From a checkpoint of a small transformer trained on Wikipedia: width 256, rotary positions.
MLP neurons of a small language model. Each row is named by its layer, matrix (down: output weights) and neuron, and shows model dimensions 0-127. Each number is 128 + 32 x the weight over its row's rms, rounded and kept within 0 to 255. Numbers have three digits each.
A block is one neuron, or neurons of one layer that tend to fire together. After each block is what it responds to, as a language model described it from the Wikipedia text at the highest values.

L5.down221:117127110071131109109149118061219153085111132112132142109105162125153133052114126164118136134164116103094179113163164138133115143116080112166140087135123154106136125149157181130093183068125150111138094131127107081080074109137135094167146156136155061135147169134095115126158176149083145118104084127130114137164123121144122096133101170097151143181113125179162160188111124121118127143092
Description: Proper-name completion tokens

L4.down61:151070114146136108111096152131181085165105158171151086151137165114087123128201055099104150132117109150103115121150070124108158081116090150147210192188124155084103135106098138100114180089169116093137185142111148075199061108111154114135109164169040095102157186131119142144135154107104123134157166155122196163168103018158173111146150066148116138100104159118109111118147115159142117120109
L4.down111:125119158161123126148112110119176136116082123130141129115136082178112126093208037106124185160101152106143110081146157140140132161111150088119134116109156138088090107145028142049125166125153128114139106177091163154150095150096097080097088151155111082073136104065092103096172142117171063131166133163062117120113111185137176086145131170153142139059142153191126140174036117119123104139120
L4.down145:143090175145119119106175094176080168121087123134091053157119099124103106075075182070101069102174072129104068140113079185106117153118121156180136199118146109153117131144106153106167135083104083152097129216105115137127100067154170098179130157145081118105119124088140118130127151121141084104079160123092170184153136113123159172143131079157127142145089102123170098069115087153182114170108
L4.down202:116157174099085098104085119158123126150135118093179052161108139083143122128069139153125150113103126150118160117089159150110166144154067112138107084141150119107108115107142103092095114115132144134079202136133145144121102100113110126135123176178032139049125098131078142131130070127179133136069133135102087096078122150169136117113109100185148184095123162131091096074094117135196070185114
L4.down293:134163214076102126086150136116163158182174146123107171146062143135150125177056123125172173157150142122158081100153136109126106145167138073059200190127117130195081123083130162127093152152091182110124122127078078119155106123154115107165103132103232113090112064105145138127116120142135177114089140139178100159144081159138146114177082072161099120077152117133117111120091102184143088110146
L4.down301:108157150133122126147122120103121118093175152071099090106118110193121163126170174143145157111113167146180151112130118116074066136163165177156129144149120160086119112140087089136098122125165128152121129075067102110099144153077159100135165153103112084139161163166226132104116089089100093104076172075171111106129108111162138116157217121116116112118103096099122112114197156067118123154120
L4.down354:124118078124163166134176146133173138057047124139105075105147104144124155141121162089129094113113109136127107134107134146170136079135067158136127126110106200139149103113149198101081116151166133090168097130183114117091168183165179150118113140140067102074159089138168116100177124129111130105172132136134067168185086166105202163125086164100158128102165137113127135158109113107141110120097
L4.down393:147069198150058147092181116166147066170080115178112112166179130118089126096201136154114119113090105094100125139149127106117063166084177088092152156100095135125114109119176142114134091107079134143162147101097117127103187111170176074131159080189168099100162128102100143156148131150092117109124097135127133104166134106161111143139060077119146160095132103107092097090086136113152078170176
L4.down450:081125117152111093120132141146095142103122148113076114077144084125181133128155071136178176116137153078065192132130091164137141150126136120151073099164158116059097147083159116104141126151134171099128140133112140097127059160144127157162142070110141104129137143108079163155145122124203141095113157113108102088170119148165099139107093118111143199096150115187099083125057132147098072100122
L4.down553:182155136146141111073116115153105139094119156099131121150079150147120072120086125123079143154153105196109072077155148118104174164197105126150130127112095109146129139172144204141143103049125108108133112189172119102101132106119090114094121073157212188105123103081177159162171101137128088113139149152076166101078168129120147100169096146139126133115075094142141110179120146103175131171153
L4.down731:134153118146105161119107065142117114156178104115186064095102117106101139072140111089118164078077136111098137115180132154191127188116103134119084150088103178166077128140172116131034129122136121168144140194169142107102152180142145123080126126127055172105155117088127074138160188162169120093148104114102102108146133067118072141133132098128122170135098190195153140100109116100120185110159
L4.down821:119107151122105146126173086120108184115147109081128079105124117148089090144135135097058153126189138159139118135134126120112156089117157169079091134071090104139127179141171102117136117155051049115101177093132155094096102153145103137087140135093071137099143105074145151130136140114087135115179128115084078122122184107086119161131129130088045129101101090159137143147113103170101123071101
L4.down838:088116159106192124129078091139069123086109056109163166165087095072157065098114197143068133139102090074120151143069125126146183111101104095113184137116173149109116116078160116124161108132107133115166098096153069122178184098139130115073127155125176156109144147112139078180172138101163136125147128114070109097058179126146129081118100092130093098162147106116144116207091125196124146122147
L4.down874:188101114092138113143131179182168158103126158082109138129123078130063195141142116128111101138130112109122139070190098140106120150182115112104135129125097160103135139117056144161161094135126087140129092110110112150133159167128092092143100138126091068100109089111136095136163183121119119168106148163128087115079136153119143140112154159082187133153074103162093071169071164099173078195120
L4.down886:150178125198136093073112111088157139138122137146099141098102124119142112140123192118047112120114116123137100066119094177110179107125111123090167137103130088071122113112198138139109139136126120162107094136184181079143067122189093129093134134133056165140082163110147108126119174126129115091163126099151125132213147103121120147156096137142077169080104176151177125116127165126089157066131
L4.down995:148190116108130167138090137119098218106146124106155151120142115081133200121183133141094201100125100079118125136126126117120104163109166106073117130084113130127085160150133139085142173115140090106135135107074082101119076136084150146138134104166119074164130115143130116075144077137172132099131158071138111142101172159120124105176149191147134150141125157133097158146153066076135088115164
Description: Preposition "in"

L4.down73:151053143126139143088106174138164127055140124073098067167144105110185118126096094130114074099112098087079126116103118114144136104133151153093120154137120128114114150127144187085126085114104138136164158129091042151117081197114137156100109081143122171170118099167196128110140165124151140139143120175108134125122160170116110131157128121099127102120124157184166146168110150155144145147149
L4.down79:099103083102134204112165137151136099120124105118133134140063143124154120116121150087099093171114119192111112107158113109105147149127147172124157138161114128116088102128099138134148106135033092226084134138138115147091136125159154160141187167094132142146092096123221132072109157108078142126105148095130144058134132131086115144110095130112155167082145085152113142103153187054139070108194
L4.down80:130086093079119063151146165110126052143159128130098145031134129094146201178157101111156129101175117149129133156112088135104096122114156144144124116123221144171167149118150069124094112129132157144101076116084158149118184131080150121146170120134138099062207147172175162101156137144111121177111122116120139110114168128110130135134151129158162119096127113134117122154155150106155129148158
L4.down156:134140148075125059106061132121154110108125065110157147167157102146113101144157187121093137114138082160079093108167121133113106166107147137074153127146066081124168066134118136133128113118142159084106111129160141084160148149124135139099128104113133216030066122128150136152163165174179116090157134139099141056123095123134097083097120137116118089097142166066161127144078179181091106127084
L4.down315:127118151135139133156157094131143142098118127123120178113109112164093131099179123135126110102071051103096167101151119117120084136133121142049166081128117127069046053100149129082123169107081123131078122088130140072145099123122112131122165093117117198087115109138141173148094109173163135173123123123137144150159145153080119097092154148187103100176122165175189160127110125134169116153086
L4.down410:176081117129100166102156099152083100100168090112164093128116127090142192129135187130117126120139077114166115078118125173171186098163133138096125171106160124190164111184144118128070093116165139131148123168098160137132156151162157108079133126156125156119158111068166139091084141152158123120102195132106060102098153071122054129138123198137191098149151139077164139154095191154134119130157
L4.down416:105123066163125101127120158126122121132143111150135111113180146141082107108104118120191106114119112097140146132107163093180158144155131147127110112094137120157135101115140103120105085155171154104144108090125144116121085118128152121069140134130108152125079060126163094092146169132118143136097155165111111148151085131119162142171155107088122105120223129156136113163114154074094144151214
L4.down456:115097100082149047127135169111188129121109094103161166134132179148089101114146125146144147085107092068105148165135103137055099131051128116147141107121143137141102139188103166099162129100034129084079096160193144114149111144132099141121127110145158108056151154117117182165154142074154123150107096147140140067090081151161156122159113134124106107211102154166155138153133136130133177102107
L4.down476:089137138108140112128115058111146112089175078134105134099167070119116071133094068100082105108171153095151126139110147147146105091162145167123136146106130162195143091160092138099091090122118109105142149146093152096136092109168084147166107175121119107140123110175093145141098111116078192097140142163113116142090124173106169138183152135148128161084148048129100155099104126134114094139130
L4.down649:151136118147107118152113157125174159160110105169159106118173141052110132153095188124140098150113149135132122127163081139072128133112131095079111159144083166156086107131100131055150160134130180161088141160168101174145119104165136146139118114128069138143113092207150158154157092155130173180185148143139146096095105223092098056121084185140101167120146173088177121133127175064124090110100
L4.down714:121083187154143072075149099198118085096094129130092096110177135105142105111165123092138154126164187101094146088120165105103089134126100161096125110095156183157141117132156153086159153087118122135112100139154139068127119149127085107123128097125101123079188138145126122108104095089059129045174184186102077094107075125111135095140100178114146147064142190089064114124131170166106162130131
L4.down737:137102091107173095103120201145148176104132156108115172189108110192178153188137075125147107127090161115119151113166064132138122196128132180146161156159151123127132174178148096140136065085149154164127149113159094132153112137126136091144107122124096108098189123126065130172120113159133101130116133067087156146107174122071170102108165167079158080165081086137128103064139112065136146147107
L4.down789:145094177128124104155225116160124146131125086120038159092174119144126172100132143116122087129123105150099177148171141092073095178094148101133116117103183134078110138167121118109125109119150155160060105120107118166134112148118110132172118115088169073104145126078080078156130091100127133130124138154102133096109155122128188166155176124144146168091112082192127124048078115108112106111092
L4.down802:161095167077106160158103142114120107131111113132119116114114159094152121109121067203080124118103144115122150108115162143171137116161098117091056201112123134102114097175125136195105118130126136141192090117114063140150100109135138143157067126119153093138111156080154160143140097169147124123127072040118100126110165113157119068110140148102093129158127129185088106150117083184101151131130
L4.down906:165086112092124148172107131061131113080191103148135161114155126142099155141092116151075113186174089168075095077114110145118140105119123168042102094126131148077137101135139150114114120145138132102088121095110093138157128141129153116143076201121109124181139109122227161134116164154114136007162115102089103109099155157129105145095170150158126130146107107132083070192156127093120142133121
L4.down935:111101119151179129126098182152142122140048113122119075148101154073202119124180145134155053116155053148169102102133135149193151123120138086070120097120184074093172116162092255132061133116137071111139129105114095144163162146123111178117102155092047141192096139117097163083111139122089139106141189086185126071111153081130159097167146126137173138105154109124152094111140139145125134160182
Description: Last word of names

L3.down769:127099118130114144145133099129136084119145116078150078110103148145121115135084124123136111160131125124164110144143129154136069145114113113157134108098140168123137140145149108129130163165140087055138119137138095105059115134153205119106104124130107163125131053149128071178084074167125096113102120099185124181124070087172085116126095133138064139104110061107108102123144156088106148100184
L3.down772:121112105124118133096108112107100144133118117110145000165088117106119191135051117156113136144103158142088161092111081124119108149157109132109139095170115048137127111154119143102084100154099138139080125125126131162128050146071096152161149145125063145159163154065113122188122079161147141121137143150125127158123174180086081113103139130143142159113144125110140101109128139095115070183119
L3.down936:135129138130126150090059096116154094151147142084087127131168118127099170105130106125142171106133148121126116084180140148095148110091121113104135125131090147102108128195084133163147136163113112129109118133124144120117096188114116134105127100147082092142118163132130129131149078164096122108101197132103192133126096153165160085148074071095081125138096177079099174138122065130084141196111
L3.down1003:158144133085107129090116108135156174129132132124089074081071081091126119144159156048093125157107132108124167165133118145113105125151128110106119156176156113087111128127083149110142068158084098094153180107145138154190133164169119119139168082154048105111172119064132108083177172137113138106114186074163093172142118104110091100170080079105126128161175130130077092069098070094134097094164
Description: Preposition "in"